config.toml
head_dim = 64
norm_eps = 1e-06
positions = "rope"
bias = "none"
init_std_up = 0.028
grad_clip = 1.0
final_lr_fraction = 0.0
MLP neurons of a small language model. Each row is named by its layer, matrix (gate and up: input weights; down: output weights) and neuron, and shows model dimensions 80-175. Each number is 500 + 40 x the weight over its row's rms, rounded and kept within 0 to 999. Numbers have three digits each. A neuron's up and down rows have the sign that makes its largest values positive.
After each neuron's rows, "fires after" lists the tokens most often just before its 100 highest values on Wikipedia text that the model never trained on.

L2.gate595:527447536543495493529541433463493444504455443532444493577599566476525501495525507518445553563492525555516524538527428497401483527422490536540462450497404468518513527585504522449534432517525452538438532519467560451469480467504507508519514517503506472544579510547489497486467449516463566476
L2.up595:543477402522497492542527489475532473446503498512509522524489561516414530500525540483493540517472436560463476554557448436497470486514419443498396515501477515535467535484487479506485468497541471518456526501479551502431568451501548452522527498534523515475532523582534485528473455414456429480
L2.down595:500489498499505495507445522508435555616447512442498493461508523500472489473484466456498481480497577504467531443454543601450528475504542565465497486544519453468496495515447538460502536532463507479529451523519407542486474460471423445494455535493489466474494487419503636531495527505482536494
fires after: ")", "-", ";", " ", " (", "+"

L2.gate41:437517488491577439537517503511541465467455515504562513503498530575445495561491503547533462484473406474434479543575531536460485553490550545558483454465438473476454526495522477488564503533537476434502572459526493555496555565526501473519428522475502489524548486550519462555559466432503540504
L2.up41:548522511499646479547508467446507456460469472438530517520487525551478495502548489472492450516447414521464479530513517523489509538465540596560491513480440474455467543502488476531537483564503469410547526500524499479458501554564467478546456552444496541507532497476484441540517523362505550513
L2.down41:551493522576450533465429494484514493533480441491446504470530471438593462425474478471501459463475533523541517449431442465564487497497437462456538525466430524547581488498519479539483492486463488541456442544484499435457481438469568495489572474476504441482466523509507560456467451602501509477
fires after: " ", "-", ":", "\n", " ("

L3.gate475:468488507503471463555502442497525495489580533499546477505536573530486518523510511516487596545468534495456511493539463529453529488492527535581500552537549587551446461440430566477494427476518451468508519551521519549436542527470491462495432436500519565452523559528529527513590557450500438475
L3.up475:444546565549493457535545464476477476473506511509572548472494536511478563498452519534515518479480490512500510548579499567480486477498485449520483520480593564560493493542533580500568523449508512445506488448479450555512517536533485495500539451452526553556502503526509428432474582477485483469
L3.down475:516506555477536475499476525477476512421397454438480529567433471449505446452539504451476515550554506539531454461498544453477451499451504502489513516532430467523480572480587474550485540535442529427521543474481435479574469528445493506493516546486472469512493452491542566549513411575469530500
fires after: " ", " |", "-", "m", ".", "is"

L5.gate147:520444534558489485524531502522481476557492485576503516516528484518479510572419529457470561529532508465538531462466498558523495447494521493574467556516444534424573481502543440513467494493544446545502535524449528498515517429427507544517539451477513439543481490473441495465486497444576532479
L5.up147:616499469508462423486475517517462495530520504553500499538473462520496415542450532555452499460434485477515468478477540554583445444623560433453513544472495523485543560488514532553475515486542497541494462521470515524503511481407486514455500535528531405538416574443511495536511447493510554502
L5.down147:462493435544469558469504442525504466507460558500455470536522509395528489552500496446517533449527478472500548473535556483446497509433465595558456569405539515434514483444446518509521500456454447458521562494501514467479504479451424502522523504571514540559550495523419565502509566502501545537
fires after: "19", "20", "18"

L5.gate403:457529479579490466512481491483487481500530527552535512476520473506518532507535495542472573442502499534549482571552397457541480468504473574537420496500425474480554506455466524567583535469517462503533462527463590494577515513526526520494481475525494522515491465526377460512525475536487563546
L5.up403:501441481424514556544564546446561480531476500439450485514489510525543495518585482486454416523493453498552462501519478559469465373507540480533490489493506460551509492479497485505456462579525583456490555520569519458521504462567519437499492484606473458553480501510481508545467493510523547513
L5.down403:489512483565521470475513539583461449449503523522483549488473512528459467520527553585513524500487447569507478505481515469473468514566407548505498509480598576482511473457430516485511600403486424466536479511468547530524537519554443533497580533477545475521533465518516466541524503433486509501
fires after: "19", "20", " the", ".", " km"

L5.gate284:576508512539556462462419512472500447520523536485498549529483502439492580510501502552483582468449524502487515516528537477547517515463501488535513497560437508507396607480485488411402508451511495501517442528516491545524565461493548544483594531427449596581513452513499450530495496507556514539
L5.up284:483498549454475546512538491535464470525477506520580473519469390490461543526518524499548544482491499476469483511470513507490515498521574502498415520434534565475489515499551481502514503421517580595543489519497489547516454443541478515555489541457462574510538439470481507595491534494426540466
L5.down284:597430494461524440550458486538442541491509569514475483444550433556469482490421428481457528522458486572486559498462516446509526502469482457454516471515525533473454512473418502504429486552489461430462510396397476511505536496487537518516494607499486476483555478541519530490504565509542494451
fires after: " No", "|", "94", " Vol"

L2.gate311:516498487506525520458473514492519535510559583523524533621467475497478474544518507494482532505440467449476468503610421485488570498451538474419492552472514496434545494468493511550469397490486513511543447525482518530523554463450458560422564467571538516501437513542452543496493514423553597451
L2.up311:545507530530480537424485497505458556440533584508570441531462553541419526579470473491570506579431461499514466506593438476525534449455512517481525578524550509488506568432486497552485455496474567555481491541447562477482523516534542543493563419567561543531508501500444515487519531449544510466
L2.down311:452456530540446436491497484515483463460466533509489485438555499480583474473503449543479524510520516581537491506462536516507443508507472508554510434492464516558473498558550503476512551485508504463510501409504562511516461504479542537494450574485535494518455535582508548501476509457528500479
fires after: " ", ":", ",", " (", "-"

L2.gate788:570546519524558518467551571495467526551456491462496505597545531461427466481488568473495532482542456556495484410529546470532517494613528515504470558520467587561525509454542527517510539551471498567486532530484473537534491546480571498591573516524589500413499509480488481531491516485442551484
L2.up788:520549500536571463505479493470451511512513485416535518604518543452450498507521543439533523506540431568460504446518489518544542495579558539560483542539458552518529516434571496486560535525459528555501516544456491562541517544419497466531527495528590489451445478470415519488515538548443499499
L2.down788:479470473451474424461458461469511474431538533535552458421487489560517543464527511491475512511482517486454548584483497487470509455459559524482540519572545487461500500501500466544510439475537477461519438467537479502498517448534487530456421450491510451554445531510471478503504514504536449550
fires after: " the", ",", " a", " in"

L8.gate661:418566493567546458511486526497467435559441501489470421497526502574513527531545544532491514481505532507564483487533570464541450528481446519402448477515495565486429538471509511486498466525403540483471514497502448493518450479509456497506553484502546507420527518516525499500510547437527458538
L8.up661:480462521472488507487476437480437498524493563539496520509506464551458481561531503502475578512447477488520531534517401464475480469439453605521563475544457521581467568495549483494442516466510536531516548527450456503498469462486475508595546523541526534495472491523480470520483539491434455553
L8.down661:460509487451554469529536442500459480478480511520436464501579477490516505489462434612458602512429472504464503483507443516522418453474451551558445515469481487527537478522502490490504437525474500479519490504599612549456512481449445506509506533462476544506482476466528517527466561531548534530
fires after: " ", " (", "."

L3.gate468:496562447419510453490506496562534554561425521556487506466518539460586500487529480437491514497419454527448425509460490503530564492517524510465545482580418537495472485490453545444513485489499493539480573533520544526500497528543510508503449503542566512499467492499493496452479515486520554510
L3.up468:522503521409507476472493488568499538583468587449505472460567565546544525488503493499475532515404491406476470489469522513537549479542457522481473488501482543549478520590504459496492544539462458480485530501534528507462459388560535472549455526486511576492515550451441508503471503485499509550
L3.down468:464492463556517558582488508478433440422587472479475567468451484473409458473508492493503454479581536455497514506597534496501404482463510465570509500557535439457509493475489552487484537559541490539485520500517505499525493508484550477501528434449450506540495467534547468566532472458510449530
fires after: "19", "20", ":", " ", "-", "°"

L3.gate511:501522482452480495432475477455534534460486489506464479528537563477465482493485439483507529445468462412501507490484495483498625558527426458493519579618512443543465498499472475456553494543482482510448535575435602482493551476518508474581478454464512507464495425555575528517509548526558513492
L3.up511:460536515445521523514469547522540504431475423446469461551551519490505463508502410495514502469513531374498519476596495482484559589474392553440525567586475456500481527468496502460523532487470488493459494457440581436417550448553533533550512471467543536452496442519523472509554533520485480454
L3.down511:437489523529524501496490426559483548536522454518472432550492512543524428442588494447525482482524519496520501500516554542542415474552541493454455492460475455463536611507531525549463477520481514463517485446510457496548464483515462532443515519549502500471536557489469508523544488489462486431
fires after: " P", " p", " ", " K", "P", " |"

L2.gate250:436506436468456478486514493532506486469560508543480435525619528474462461527500477464485484526495519487515512542515528398529502557489451495507523442543454598495515518472569459491497483486502496582472522566512497474541413557438428478519459456544497507539573457551480556478448581538524502515
L2.up250:403463481576499490450436453487489509436522490484524564562527467500474484488397456473464430522474466530468525458510471549466495525546436523430501460552491602545519583486513452483467487478516490551485533522490421458480471580492473500590467498572530439529510499540520505543484437428485544521
L2.down250:444515499491531418548507505406464513533526522533424505493550483492516447515499531471525491484483567496561481517500522436564587488503517596535554499435543501526505461509483474510485507562475474470526489556520570452520535469432494532535561485461476439491455480405480535457493509511510521501
fires after: " M", " K", " ", "K", "N", " F"

L5.gate499:507498424468535530570517500537400396482549533485493563508486429468496488518520493436456580490486527532590499482502579500498511481508472560466497521433478501562485539413543539535492471474474538494539435526446509493537531509513560498504497538385463528530481527491565494501483495464511468511
L5.up499:512481560470474515535543506472420518451498544528450530492544521539517511534517558495522581470477498492494446431514566527531517545489523496550512511544448549599535503517517418513457481524473501466461525524466555517563504501408525515471458495522421519594509515539497500439578489495527482511
L5.down499:521472470471494529465531537460513519558448559473492499453497492486523427426510489461514658491502469504524494486427481474441486447472507512571479439510494461372473451523435506482506510571532484451524481454524464534468526557502530500470502491497555560471497465519594530531514513558555464506
fires after: " |", ")\n", "\n"

L3.gate655:498513524531435542432440499493534528472469450492478543465445473480522523493451412530429471513485500476504524465457485496547533495545523489473494563394587501523520465508476435480436525457568492518468547514520543464534495487471515477474416482514524514596539511481571499446442533426482513475
L3.up655:526522550497460507468515530421522497504464516511512502563536462517542545490470451509497507546432550469516622431467513548544540455513483394538457500545515471447568461516483444490489557483468443489524532567549495515555509460509467554481458531476513552473535554473479499489501552446487472407
L3.down655:567446417512499516539496507450503506515536497478567524506496556491441489604526580496504485482518455537464398475521478439503460507511502522449474465448532589522518502521532538520589442515503580547508498517519506488455485497420460483519514530501442530554419457497469502517546478517500477527
fires after: ".", "20", ",", "19"

L5.gate44:480501498510550560501462491529469505460450480511488495505519541456473532479486421471568498517431468518481557501560582569532565413505466513447469516505550493537497482543499433509536511501524497513535522431482536498474473464564441511508523556586466420453519514486476522484428502492463488463
L5.up44:522543473522504489486537537443476494517479466501505542513395472442475493504503489455490580538578515482462477483487484536506475498508513542523434517499411579428519516469505483490567502447514503503528525505516520474484464526473472547512434480498465529428472520567460465511510471463555465468
L5.down44:503488465409518488548502507548501492445487523559433547492522549445476458561548555550548577509422483521559507500587496495486529475471537564569477514492504451474565561440532459478456575471467479540485486514473489524436509574557544511482398458479581563483545548455490455550519523498480479501
fires after: "–", "-"

L5.gate30:488565518536470466453492517491542555444535469509502582453485568459563457469588530507458474456515501487520519548417411460554488536479431437448437489493560573573475553469570557515496460491446522504473457442406569442539492474473499530425543510479460475486499476518432561489508474411496543545
L5.up30:517508539513516493527416464503544466460542449568476500503490506518455504499511498479524495521456539470545506532547384527515490533479476444509437496481543486475482469542586580600519529517521458463506472495472567499579465512465512426458507489453441482462485461483381541446543464473465524587
L5.down30:517476473480500516529563511550514468539516481466461477535544395570502478535467541559518517546509447473406523417527518483488473524553578536497458549499486525512541512493474480456454482461495544524491505544454509593431541510557506534545490486567523499524516543498491460480474543515562458488
fires after: " ", "0"

L3.gate788:554525503533453511518537480458500511527454480514463495488496506463439587501527513470542511506498545515396573455509557477553535502494564460566455507555498456412403577508538508509491536438498554558523489526536568486473520463514553443526537459508520480458434520508523567478503458495551479510
L3.up788:475584481500528499529485517506500509528531504519529482425564489489566503493500462483504492534475541429501522495471498539423466467538562483472508535489526499554550479485463440461565452467500377466463501480503553440498541544473446526551461535521423481467594531463478481463527446473452545522
L3.down788:516482515529465475517459468510479485494437462500415565587388568501455501516475501570477581537486507556445536420527478454592517524474500500515477430563481473495422578481526503548467493552512584495523510574512481516510503434565552506517482490494579505511426465503438480505503503570554481531
fires after: " ", " (", " the", "-"

L3.gate736:510456447510464510519564552502577446494491465513498528492508470467550432493519442513390477490494580460525518551521579437525523517431468461443549498504492513493473508542415454524505496503496528552537524445525461524524513442450467565531473560511429470467543528508455441459505536578588463452
L3.up736:556454432531463496505513528539564487576484509544480521469465505503548457526475464497463558500465498549503523510504459519491469475470494537509520455455590496509496525531497533489567451514535548487476492509471499531533587513546389546487518461460455427493510575537562504385549476486559468507
L3.down736:490478440478514537402562473486489496487485492555539504501534492463506452390479517553456466534528480440492503458488479490444544521498558482453550469563492493514498439506495533541538457471424471561544492490563508535522479521436505487482497533612491519523516476506465465574573490505488479426
fires after: " has", " had", " and", " have", " but"

L2.gate172:572487461543464550437479478461440523531524486535458499526551478455505472483471481532545406477491482453496470529507440468469504496510470464563486502443474502595423507546522481557463542479466517469450508530509490518409514484542525460489456518485518553463502514556431455466488544443517519598
L2.up172:562494560528470547503582522464532468524447532464551565547414493504465473464479510486466428483469411508588517439396523452509466454537541557521533511491457492543401474500554463518511472521464469496487458589528496568441520545512410546471428514507536430544486442465488517466483482431472516535
L2.down172:411426506492497463477460464497506526479498517483541451465464500500495501530540494513475509523485531459491468574576483500475529536444459478476487515474467463431591509476412555485521464477550492464514516402489453420545480467507530548449557482480538517462462518538526492515520484555474492485
fires after: " ", " (", "\n", "-", "\n\n", "|---|---|---|---|---|\n"

L2.gate393:454504562458481534488522440388490534457579412464490484449550554522476454478511412519545493509456451480475414538538523503454476527519527515518454547511458546540538543443449537529463454501523484562528528509515539559493530521474492534526531536510516538468467459490501516510494534525434503523
L2.up393:499522482441499426434516517454497520441513460507532456520541566515501512514527456526575534507476560532535485551515470499511440543514564558552457546556513532507466499435516483534505488475466482591542518495515504601451517533534516445541512515505464555518460525445525474532586509497431516566
L2.down393:545484470554471468487425570498525562560487553480477519506503437488510562520478528449517528500498487459491484480444489466558497487453506469496442477527571520451468462541414472449501545519480561480500493501489469500467485479479534448502487451404500523537392525504474489555497540518483493460
fires after: " the", " (", " "

L2.gate60:520500483466509468400471482524458443569485435478494444515600438469520590502536580509479526483503462415504535523497512504471484523533506477506485532485488449506469488537497478498456359460484493474431449462477496517501514489471531476506476499512535509522522518438501499559541507589535460559
L2.up60:490493489486584488526427443529491480445559459450525525551539426508424526450537460415488506477430533473445526435457537525477508481457567502531568509512444523536501580508523466513541539519509512525480523442542513470441476564517492559568510553509450476435564517526570535486524548473469439481
L2.down60:464526475500426479471547545508482497582483511529523377481515476465458472571458493541525479476521413474491521556511468496508493501505523521472398547482594462476456472539513482465527507496523491491480392480472475525506529442488477425461511512433490482569460487434428497586482458549483497513
fires after: " No", " T", " S", "26", " J", "94"

L2.gate515:538519480512537538524514460509560511503537579498516538492519516521532546490512485503421502484531451484517566463536542526547507497471548522473474546532454526505420450517501462471563446509538491514514494552496457533514531565507535429514492494539463525490476514496515521517504495491494520513
L2.up515:508519508523484453483585513434524511604397415433495525486433525543466491411530486531455479452465527514492456501479453552459469493550528494536564454490474525508446481399570532491485540516497551483476475515499547505459524456463526533460499507574465533529473504579541524455488505502503559443
L2.down515:482539495497526494519421483497452517438559564559407443509543536463494551544484571538534540501495471507541491498545452534539494507502520527447470582556542462484500487493526549494497524499437507476612542440408521482516492515592470504496507544453502473456493448510418492483526524516475366535
fires after: " No", "–", " ", "19", ".m"

L2.gate459:459552513497439524507538548543514562490496425503494486478558455519447475496425473536473506515576470470497492477504486416461532541498505407468454506422480509458506514559457566532424522393498488469471504523496516533547493431465465563518499501503546387503485547528454555473494529458548478533
L2.up459:420539479515520502427499526520548505484471519514466582502481489557476554532464492521452484468491462459502506564514508493497544413525491452501464493533457483434495484595487521500522441531524543567570465458538500515528459456497501485526489530487469420429525555469497423461570544479472502466
L2.down459:571529515495490518484495513556483490522556451540489413533474493453542507466482537518470491484431494494548571461550493474496496576527485431514461558451468524493538492456482566505545540472529501473482527577487497505474499490550468500449471455613574510497485459465540477478468527541526569497
fires after: "19", "20"

L3.gate368:446492494536525500519489517518484466515560488565472516519419539479460512470503523527511454490468488462481509478473478433508535417497416467486482450443433521434503521550571519610449609481438457487498446486540570530496433509463457503555563509456455436445415465512515528502525500443456536517
L3.up368:463567463499494518485487561496428487546501554527459543540456520488494557552499497461522553517472489518489550463465463571511483510481431465511518519407507489507526500551483462541505536589460476467478482520454503548530516449483445534501539515458514527475501499490509475439571473485523553510
L3.down368:538464493549491500505551446476525508521405489480541499531504499542561471535499554562503520451494534550551497500487581496510555525478582537512483549604490524407508512490453535521512407465490475563487515534430417511509511522544551473490461471540506557540569499522459513473427480502493523514
fires after: " ", "20", "ond"

L2.gate460:544508491508571508460569572483408501467502512442416485542511480541517571527433529502498568429459469486413433425538449489542531460486512533443549444491482438560500512558510564442466473507537513537588419517537559516516547451567540458557488494507488465586522564538488540507417532496513429477
L2.up460:478547525500559503525508516443458468472473532457493483409495509450572497515489504477473492513544455471383476494532521533485526432512416468491513503490449567489445442450494415499535532538469466501456535516485480474483574518546554485550497548534501495456561479520541509527505536474512483441
L2.down460:515462381428431526515515475489528520475542527513570490532436480573446477501540451505525472542526506462486515493507497495455475517516550548449525511493512472530475482527499520567563475509509531461520528501517506504501506447486473542470530492375462491540478487505443444484524469514482533548
fires after: ",", " No", ":"

L5.gate820:508531446498375508506512544525478483545460486612537611473469562494506462501465440473533477495487528518546451478429480532471535486488387462429556526571462567521528469500554463572535581451522510546495543529514513521502484484518551503556500542533494533409558483484455501468495528463502437488
L5.up820:458463482463433516533551569480543462516463530507517457478546498465549472445470523478510492509494505489524525478568489518422457545445367482499472543536465598458441514492558496602481528357509550523507525477563604491511495472632492467522504464479517468508495523467512460525553503466463536507
L5.down820:493514482484516447479436499380595507545478547496474449555434504464485543490515507527511493481462481590442461452518535496465495491419529485547510486441482518387573540514446493495480517419479481482494597605513480555499512508556575528483525423508553458535557470493534480507456523486490520451
fires after: ")\n", "\n", ")", "'\n"

L2.gate702:424533426567483484504470507477464477472514472483494463467536494494522416514514474554553483495478604545538441488517422440451539551541492529511473449440432492501468500508490504503469494537567458461547526485453480527477520465460539452543449463507485590536534487554504477406469573468489512548
L2.up702:433479453497446500529484510358545545561466556465460474455582512452499499533545508470545468504526534515548464455447470451491489532500479456489501531518508550534521619578543568485503496524457487523478481467470447505546409455521470438547512472486434541580513548480497450448490513520507498495
L2.down702:492480446551580501523463463526572520465559458489513498494506459528471514405487473525461525492448521467449522483515533499480564549500445500502484459450519470529534466539452517511499513494499486469552521543485553533538501540517560548453548525532534484460472496483444545509579493518531432500
fires after: " S", "-", "E"

L5.gate658:489526531469537519494550537485468535454436480488527572554518446481521471546491428509535578536525546548567515523537454553525379531506458507543456512488486560513517490431491555483530448527551490532522478402479478453542466434529481511547493556475534484493467507540536496466500514484465509473
L5.up658:506456501497416552512486531442455485480500516526503508424580506559537410490459519539565587452462461549495431470549549452500419506490546418538432478442540513492527479478481522507475490524499498488504507480454414521581438494511505555552511497573520488455526582485459553524542502455522563502
L5.down658:515535518541540489471477503559510523540474475456527523512455474508426453465498481510422512564507469508587510591490508503451519580566493505531519510483507514464583560556492470514511471469437463421477505494480556491506553513510557540505441510491557519500475413568542514454535517493513440539
fires after: " |", ";", "===", " N", "har", " the"

L3.gate775:530514520540469434450443494403423507526560431544528506508514450452421521566587507553465496534503478542524505485456542536547503476504538426495528557427505464476455485546474463523461480531483551450494478497478549448551484560465519473465464487512444517504520462500523475544499456476490466583
L3.up775:496541474480429412552512485492430437558506483497577484430496505492464511551529576476382439597483570495567498552483514482581506513516480444526504517438500469538433530458429572473583530508428514448567436482510518485558505536497592460524496481517458505458561446477494466542499441561496485494
L3.down775:415440515534529461500514504530532538500477551475440481525473573543545499452457535513556582447520429468400495536447441504491510434513427588467481498544487544514535511491571545558515502475547442549448522455497497570493497487507507503469486475469631552506479559565563475532518511485508536479
fires after: ")\n", "\n", ":", ")"

L8.gate433:473526533510392501507522507419460511539417576517540536459585427496462486548479554518511470535442516447553500500500482478466487497464564547523458502485498526468553472543471525478506453430513500432553515532441490466501543561582477559486466511468512481442501519457387420516543481535416484534
L8.up433:466464486469520501535539523485525482489525528485510496457518503544572501538586490475425449458471407463487545526505451506403541521431538487521499515465478523503511508400575515504473558441507482436423493402511486521496446518569573546534478626482463463465488515495491468540543595562477548489
L8.down433:507562461480491512555482560453508511464454477455449448499505514534463516539481517534596512563543508518536533445566502481434518495543478503489525489478483477483528492507420569454488515460497469539542518483453464526504477494550541585402507505521461530401461502548469512507555527538487452514
fires after: "-", "born", "|"

L5.gate36:455525520554535469515494487520482462469524519496435498411529479454540431589475526457466517553519522552497517476499554520481541541476499592498450464481606501546479508517486499445544462523506512609396472486488482571450524532508430576461471434486475497490474556480472564540517534464487508519
L5.up36:445481505515468458555495490451475484521535491473552487458529564392493472500527528476434488498521445531549505524534512498528472470540513471531530508439580538490479556467567475526472545440509503488453549562477508422458535459488457533521443545579603478449457479469512451560425519492549491478
L5.down36:526501416545433505436473517534543507494565564490508526537485520512521477439449506507548533504446538472541509521517560526515517523443527530463484505487500564523516498522534534485464506460493483448500473520493516499544510527450563535455516487504433486591553498542508525462502501540507587460
fires after: ".", ":", "0"

L5.gate721:499511398511565437516444565477505548525550561478469453463548539461436535488484471500549498486511482444491559512499418596481445523512486515501446543459478558477505520398497453543463536464513524620487544445549518460491502489466490429547473482536505566519490532513567465519490471537471479575
L5.up721:553555431459561445552515542395503500522536561454523490498563511480462526517498494520484410486441513464517491497498440574447483498463438507570503487504509566469458490479503438507544495475499521592455588491532510488444508440516526433446453509520494476496540496474521448568496454553517490566
L5.down721:512500502491463562503493494445521497539457510555558566560466506487485488586467590553527511513492487502491504475460465376582513528530529535501536500513526504523511515539459545482486478571500494430525436493525566501507480456538536501514493467490585522456491459421548475484440522512505581515
fires after: " |", " "

L2.gate319:566557488526568534539514524439517573486476542514454475399596463492493485487540496514458461499491452453564483439507539510432570466542464425511492499549469531536599522498452544528433584485478462489502607545516605488552522503509515531573537403545532479524527484476577485463504584436500521507
L2.up319:360460488497445512581584521486468477495520460552475512493515491537516556468492479511544580512566474492527475484449488493448440501567432569554603504443533497533462503546523488470463490473490531524556522452479462548496520430511529513447473456495507555531473470534509446527443433487531463496
L2.down319:485493484496521521566454587475573471510482520523444520513532417509570447500488517507502503557571520503478540526517589523468555528493483544493443511521508528480547523543482566465489549486487452525392493437527536500517496528480504555547465452494538522501454505551534441486503490448463469553
fires after: "\n", "-", ")\n", "})\n"

L3.gate64:523496478504479435499485464555508476547500531494462498533499454512476447483480413570496563512557498528514568525453467494463511500456515437623492445484533521457561459412490453477508502515564552544539529473522512435477525531567520514534498551484478477494485485487519529414545490474495446437
L3.up64:448498484478421434541506455527551480488453432524550472502578443503437480541468455543468458525545488512534488422553493477448555513481547420569458482499459460502536510515522454507449482443491574453549522419510498464447439508516532557512449499452524481558509528532493536493466528463494483488
L3.down64:505495521462565585496481422445463583527522492504521468509452498517548489446540532491492518492449472479529474553542491534535578489517490557529494526472447457482532570514440479449554501508487463530493470469429504469548522480476559447512452490499544470504539496553513471511526468501499517510
fires after: " the", " The", "The", " |"

L5.gate153:499528441519582488444468563504539457545492471539497540586533478484550444448511517532498557552471543519559527406521424507504498535466490477484560522507466486501471465516446469551503498442505555524499550536550587445482508491460442491458532507490466505495505494461487429502580523447466534556
L5.up153:541522500580497527510469489434541491419514496501592493491501432464439576505504499481449470444491429449549528510436507483470484441493510394526475527518422494547532487485527480481488488561493547538494398485450491486404429487437589460500555485464465441438504549442585568589508577542488515501
L5.down153:522533481480521509531437534516501459512520523585442493527523407491532434476410562513555532522411536536558498440562481500557546523497529540472579531540584570469517401497447493488503552487460471495500538544490430525518530513484408475467504437535485519508488461541571525546530484512525550461
fires after: "19", "18", "16", "13"

L8.gate641:445537519488513500458504455393520439503463496486463450519482550456523479466481530516557459465447468496511453523515504448527485408438563491491511620549534517523472506548499458523517495473573497481457525461513493440522552462506508492546473477479520503377508515527533456495541408502496424582
L8.up641:524462515465544455549464482457501494514460520484539556530508478581398552594492425535474520460486488498444464491551515575535546505494455503515500523483503450537488523486484552492513553417513499448481428456476443499544521513476465526473437439542484484491482492511514517515517447504516507538
L8.down641:546462484502445453474500517455545396445472491531537466460470509499569564536526521528449508548456514479487550513565554470501519471500461487527500436534468557529521470540407528519446500475530510485425429513538516454499440539468506505499437510539490522474550470403505479532470561504536515486
fires after: " ", "-", "19", " (", " not", " You"

L2.gate496:500480458466517508491541539618469495568525472553553510539469580492475432488465513569509461487529469500537519578455428461493536423484458491525478588531495544497429576539479539513448480569440538576478519507475520493522522422502508488515564401475530528525476549576482480482505519468508530560
L2.up496:473501455481575516478473504542461480536535494499527492524423549555393544466415517553556457564510486471528472552494416482528565444556526483522569536505571446538546578435500524477424475472477547491445535556504544418466438431562487509509542482508535563488473486548451499474483501473539494558
L2.down496:513509603517498436506579479427539449487484509496526472518612484479568447535537531491480431515493511509469480457584540487519470516456521499518489432484435525522478416553467449502617457519490387528426539469467556557478483582428466547495434521490464449522496503505452493552495495556536477452
fires after: " ", "an", " (", " T"

L3.gate798:481581555465392566486419480463509483454465532494550543476474533482499498484514455518499485457497536541584479527514512469540554588452449475493536475503495444475410537453542527485492438477465474536482573465523483517505507563510530546508520483447461478479469490466497510466448498457447472486
L3.up798:468590569524475524496553510395463532486402460483497523435518446515465480554550492473453475480519516548499524456526510519566532551470446493556470509471563511445532506579496488527470448492487465487485559519577489521467515519524546510495488504426482411506500513501494515556521561423489498522
L3.down798:460489572536529527519580496505491504534520482521488503524482493562509479546561477502511529524517474537437558474488454474458447474478490475553475491494512588455523459526432457512489539522530498472499488510522506493541464427540582468532511530485526511558461511595527464538534474471544538476
fires after: "\n", " ", ")\n", " ("

L8.gate480:394499495564460507376494460512497506502565536562457544489481507487517621404536497493544520498438540534586572530523480518534455529523508492415467566469531514534580449491538554571437432539498515520505479515482534507555542475435578511453607456476428526454479527514533515484484484471500449521
L8.up480:462520528505403467490526465494452504513463525568505485500487430490493556441465494546546515466436495461572509436557509464501502516506512446492465481452527551541560485483456521501476464541447518491451483508535515472530611460540487493497517505512538511544509519538484457458402543476547460513
L8.down480:519373447558462510551522526448572499511533469451451493534512502503510533494522483519490481464463449449522488534553609429422506461528481613501487521546568486497472552474515477531542493449482516487498509485472467469525549505554481514561449476518473475509498481454454475457440537554548545507
fires after: " ", "."

L3.gate165:551493517510488478514514487461512480429532537537518529509572524545427493531598470498496508507517533512538513466512510478453435489549463473459489500473441523516441467458461449526531532429543519541495402486465514455491451478509517464512445468482501552431566500523490487524517553542476467497
L3.up165:494482510554427545529485485506483503497490547507499532498517519500458502532554497568501482476552483512523462494548428541474464451556407474458496528482472529479398530510489504509509527484523533526448476539529487547456481455511545456493486499480605447510531515454504528550496471507463494521
L3.down165:459521527458473506428514408494493495527494467504504479539487500530517486430458514451487499520467452499440490506423500492504483548495460566464500510479512498464546558524480469453489476493506509427561496542486475472486480480445509619497517466480579458565464500571484595544498454516531463548
fires after: " the", " |", ":", "|"